{"num_hidden_layers": 10, "hidden_size": 256, "num_attention_heads": 4, "num_key_value_heads": 4, "head_dim": 64, "intermediate_size": 1024, "vocab_size": 2990, "hidden_act": "geglu", "norm": "rmsnorm", "norm_place": "peri", "norm_eps": 1e-06, "positions": "rope", "rope_theta": 10000.0, "rope_fraction": 1.0, "qk_norm": false, "attn_scale": 0.125, "bias": "none", "tie_word_embeddings": true, "parallel_block": true, "extras": ["capped logits"], "init": "trunc", "init_std_qkv": 0.0429, "init_std_o": 0.0096, "init_std_up": 0.0429, "init_std_down": 0.0048, "optimizer": "muon_variant", "learning_rate": 0.00769, "lr_mult_o": 2.0, "lr_mult_down": 3.0, "beta1": 0.93, "lr_head": 0.0116, "max_grad_norm": 1.0, "warmup_steps": 200, "schedule": "wsd", "decay_fraction": 0.768, "decay_shape": "linear", "final_lr_fraction": 0.0, "batch_tokens": [32768, 65536, 98304], "max_seq_len": 128, "doc_mask": true, "train_tokens": 369100000, "max_steps": 6260, "dataset": "wikipedia_en"}
MLP neurons of a small language model. Each row is named by its layer, matrix (down: output weights) and neuron, and shows model dimensions 192-255. Each number is 128 + 32 x the weight over its row's rms, rounded and kept within 0 to 255. A neuron's up and down rows have the sign that makes its largest values positive.
A block is one neuron, or neurons of one layer that tend to fire together. After each block is what it responds to, as a language model described it from the Wikipedia text at the highest values.

L7.down17 [ 62 160  94 127  61  79 102 106  99 149 156  91  83 118 101 110 118 131 103 110  85 145 159  95 173 172  97 121 118  69 145  81  81  95 125 134 135 152 131 128 115 123 133 136 180  82 168 112 149 178 136 131 109 127 118 129 188 166 148  61 164 126 132 141]
L7.down233 [128 169 120 104 118 147 140  58 161  44 135 179 117 130 152 145 158 137 134 133 124 175 141 143 142 175 110 177 120 121 124 141 142 133 144 115  68 137 119 106 142 141  98  86  87 146 176  91 181  55 123 139 100 166 101 178  84 143 137 103 103 137 119 138]
L7.down318 [127  77  91  88 204 117 104  89 104 151 159 114 137 111 125  84 135 110 137 124 159 140 154 181 152  78 130 164 138 156 177 116 127 185 107 165 129 183 158  64 146  87 160 115 172 142 119 146 142 133 126  84  72 150 136 117 184 132 141 133 190 186  89 111]
L7.down340 [ 95  71  91  96 140 148  94 189 153 126 121 152 176  99 162  65 143 131 108 137 124  74 160 185 114 106 105 147 128 141 114 117 163 163 161 110  86 134 110  63  94 131 144 144 130 116 129 160 147 135  93 142 103 151 140 143  85  58  98 177 151 208  93 144]
L7.down594 [ 96 162 178 180 116 148 132 100 130 151 131  96 106 134  89 119 128 117 152 134 165  75 146  91 130  84 141 134 155 200 105  71 168  86  98 144 141  85 142 156 154 125 120 190 155 149  96 170 106 125 170 149  88 114 110 134 112 117 150 130 168 108 103 115]
L7.down613 [ 69 125 151  65 124  75 167 122 152 163 117 103 123  93 143 138 143 142 132 100 169 155 141 155  87 192 124 111 168 142  95 165  75 164 151 152 103 101 131 115  95 101 141 136 146 149 130  91  64 111  90 193  84 176 161 132 149 152 151 122 154 139 132 154]
L7.down895 [139 107 197  65 144 103 118 182 127 130 137 135 125 109  86 141 196 198 178  76 125  74 131  98 109  86 111  91 126 105 159  71 138 100 120 131 105 137 135 116 117 150  90 135 136 109  99 188 145 133 106 140 109 117  95 125  88 137  78 159 103 125 102 110]
L7.down922 [128 143 136 128 159 154 189  87  94 229 129 120 143 162 125 126 189 145 164 107  72  84 117 100  69  94 185 165 158 107  56 112 166 128 139 175 153 108  76 164 131  82 203 155 136 179  94 117 128  93 159 111  78 104 137 134 135 123 101  87  92 168 192 136]
Responds to: Plural agent-noun endings. Final pieces of nouns for groups of people or agents, often plurals like sold-iers, archaeolog-ists, crew-s, play-ers; also commas separating list items.

L3.down74 [182 120 123 115 149 172 129  68 108  86 127 144 152  96 163 130 160 165  99 107  77 119 100 136 150 120 134 126 110 126 107 189 110 166 213 112 151 147 155 152 153 143 120 159 114 159 109  45 172 115  95  62 165 176 107 146  73 119 151 129 141 124 123 152]
Responds to: Word-initial consonant fragments. Single-consonant starts of split nouns after a determiner (p-ress, f-uture, t-ournament, th-ousands), plus plain past-tense verbs like took, did, worked.

L7.down92 [133 145 194  88  84 140 162 118 110 130 124 105  89 194 118 119 152 147 159 163 165  93 126  90  63 168  87 120 116 128  99 105 151 156 199 145 148 157 147 134 109 120 163 136 143 120  97  85  64 108  91 116 142 111 166 140  92 164 140  97  74 168 146 141]
L7.down154 [155 172 183 146 132 142 108 113 147 144 180 133 113 125 141 141  93 172 132  90  65  84 150 118  94 104 189 128 125 179 131 117 146 145 143 101 166 117 138 135 129 140 104 110 121  99 145 118 148 149 139 141 181  93 122 121  59 100 198 128 103 134 116  73]
L7.down198 [135 134 107 120 175 188 109 151 139 160 156 115 134 138 117  68 127  99 126 107 110 167 109 137 166 126 161 211 133 162  56 181  75 124 109  97 144  87 130 145 120 131 164 110 185  88 138 169  87 183 169  50 114 103 139 134  97 117 127 140 161 120 177 131]
L7.down246 [156 148 126 118 118  99  61 188 195 136 125 157 129 171  82  88 150 142 181 131 159  89  98 137 105 144 141 179 156  87 129 134 111 170 161 212 132 154 107 116 155 142 112 121 173 126 188 126  98 111 165 133 134 116 146 108  95 153 132  96 126  68 135 167]
L7.down263 [150  84 114 117 105 144  96 140 122 155 138 162 106 147  94 160 152 155 144 155 109  79 124 136  60 130 116 150 116 131  98  89 134 183 160 123 151 169 109 112 184 140 121 110 118  82  93 141 132 113 130 162 107 179 151 148 152  69 173 126 126 110 115 165]
L7.down265 [122 127 113 133 143 118 101  85 144 156 114 172  56  72 159  56 124 131 182 154 149 152 126 151 172 144 121 150 154 165 126  59  97 119  69 129 165 136 144 153 122 120 125 123 130 121  70 153 113 135 102  80 179 163 130 155 188 147 145 113 109 156 117 102]
L7.down792 [141 158 103 161  37 122 133 142 156 105 135 125 129 185 167 138 131  54 165 112 129 110 128  85 159 112 181  82 106  76 104 118 145 120  65 131 136 154  98 130 118  81 108 114 120 160  62 117 114 107 118 106 136 143 177 141 159 178 127 161 132 200 115 179]
L7.down957 [158 145 142 118 184 141 138 101 173 118 114 145 132 110  90 152 114 165 125  98 100  73 146 192 120 147 148 135  66 134 114 158  95 144 136  88  85 202 113  91  95 123 126  85 186 136 158  90 119 154 123 141 109 171 106 169 121 210 132 143 142 149 141 124]
Responds to: Institutional title word-pieces. Word pieces and continuations inside degree, department, office and section-heading names, e.g. master's, Gradu-ate, Agricult-ure, == P-ersonal, plus lone "p" starts.

L3.down589 [ 69 113 169 115  78 133 155 109 199 124 167 190 129 152  14 111 172 175  98 166  53 115 130 158 117 106 131  98  66 151  85 176 117 173  95 169 130 171 134 117  83 113 120 134 120 104  73 110 121 118 110 121 126 141 107 134 104  93 143 125 166 133 162  83]
Responds to: Commas in lists. Commas after a noun or noun phrase, mostly the later items of lists, such as molars, and or faces, 30 edges; also after place names (Lanford, Illinois).

L6.down237 [144  88 182 180 107 126 117  93 142 125 140 186 152 153 119 118 143 127  99 104 109  96 107  82 101 129 116 188 152 126  70 154 109 116 110 166 146 150  85  81 114 138  85 151 102 130 154 115 136 116 104 165 137 131 150  78 130  67 144 148 112  98  91 108]
L6.down373 [164 105 156 169 200 130 155 206 102 158 131 139 161 164 140  75  94 154 117 168 173 120 105 107  93  90 138  49 102 116 124 154 161 123  91 118 163 102  90  78 149 186  95 157 114 110 136 120 176 121 150 139 104 173 136 106 188 111 127 106 118 152  76 148]
L6.down486 [136 104 155 169 151 138 123 150  97 111 119 172 165 114 109  85 121  91 141 160 149  91  88 147 114 136 104 113  82 136 120  89 123 109  80 169 182 118  92 117 121  57 178 119  92 122 129 114 168  97 135 143  79 100 141  63  82 101  58 159 125  90  92 124]
L6.down606 [ 53  93 117 136 139 168 105 113 165  91 130 133 114 147  91  75 130 151  98  79 171 131  94 114 115 111 150 141 133 156 137 148 110  44 168 162 105 121 104  82  96 166 235 157  94 173 112 130  94 137  56 188  73 118  76  81 132 129 136 160 183  82 115 134]
L6.down728 [142 197  82 139 108 163 114 104 139  95 121  68 103 118 122  93 130 156 109 138 171 188 178  86  88  56 118 172 165  79 106  67 125 151 137 156 133 124 173 126 121 144 121 105  86  89 148 163  68 119 129 177 162 186  94  93 147 178  73 164 124 149  90  85]
L6.down779 [109 168 131 136 119 193 104 143 144 130 186 134 102 125 132 131 152 133 101 126 161 112  68  84 135 148 129 149 183 123 177 106  85 146  88 158 184 131 148 175 119 139 118 143 119 141 156 160  98 159 113 135 133 175  93  91 122 125 157 146  48 124 140 155]
L6.down901 [162  98 126 109 112 156 159 141 164 109  95 114 118 104 168 174 170 183  85 142 149 105  84 133 121 136 110 138 175 128 128 109 147 138  81 123  87 122 155 125 117  74 151 171 183 137 171 146 131 135 129 127 161 170 103 113  82 119 121 153 138 127 128 191]
L6.down966 [115 100 116 121 203  89 130 109 159 130 135 158 142 147 148 170 147 122 191  89  96 115 123 158 121 136 126 115 148 123  62 164 142 129 110 136 157 186  97 190  94  98 156 148 118 130 170 170 132 115 152 151 150 123  68 112 135 153 169 119 189 151 123  71]
Responds to: Academic degrees and titles. Pieces completing academic degrees, fields and titles in biographies (MFA, degree, BA, political, graduating), plus final year digits and adjective endings like -al, -um.

L6.down464 [165 162 132 136 164 143 151 105 126 106 103 145 139 106 132  95  99 145 160 103 104 213 117 121 149 136  78 166 159  98 106  54  93  75 138 183  74 112 122 159 147  78 148 113 182  80 116 121  85 121 156 111 151 146 123 140 189 140 148 161 143  44 136 153]
L6.down479 [100 123 142 110 119 134 120  87  98 186 142 169 179 115  55 105  79 138 181 179 185 153 157  75 134 120 154 135 143 101 145  85 110 137 142 191 136  89 135 114 138 156 166 148 118 101 120 126 127  93 145 146 111 161 169 103  71 117 140 119 112  85 106 124]
L6.down619 [ 76  90 125 130 119 128 142 130 101 131 142 117 128 154 107 176  91 109 180 124 136  91 170 132 135 182 129 132  92 111 108 187 126 120 155 151 152 149 119  76 181 142 143 114  35 114 126 155 120 125 162 106 159  88 159  84 138  67 197 110 157 144 103 147]
L6.down624 [ 97  90 152 176  68 177  74 147 175 140 186 163 127 149 139 148 134  96 103 135 146 134 158 180  96 140 111 136 159 128 194 150 158 149 124 158 129 135  92 115 117 133  95 100 175 123 153 134  84 180  76 143 124 118 165 145 142 117  98 158 145 148 133 130]
L6.down634 [ 82 101 160 166 130 107 136  92 142 146 124 120 171 118 132 130 141 169 100 153 110  95  77 119 150 137 144 133 121 103 170 105 117  48 112 171 148 164 143 107 123 158 161  98 139 161 154 117 166  88 138 232 129 102 129 118 168 137 137  81 129 131 141 183]
L6.down649 [146 170 138 159 116 119 113 171 144 134 119 117  92 167 118 149 142 132 177 126 147 103 147 174  58 171 129 107  96 102 119 112 115 147  84  87 168 107  87 139 135 148 178 144 139 126  93 173 118 129  92 130 135 123 143 155 109 157 143  70  88 169 125 176]
L6.down722 [141 151 148 167 168  85 150 131 114 154 103  89  84 128 121 216  97 129  99 149 154  90 170 184 129 160 163 138 116 100 105 178 138 138 126 154 192 129 124  88 108 131 136 168  57 171  38  85  78 115 137 158 134  96 108 123 169 142 149 131  72 166 159 136]
L6.down838 [108 112 152 115 127 118 101 110 202 142 127 166 147 110 150 157 154 175  77 148  86 117  76 139 121 134 164  71 121  87 134  83 104 123 210 104 119  90 143 146 124 110 116 131 141 122 103 140 148 139 120 145 130 124  81 209  92 125 141 113  98  92 183 135]
Responds to: Plural noun endings. Plural suffix word pieces ending a noun, often split from its stem, such as count-ries, sold-iers, girl-s, care-ers, in biographical and historical prose.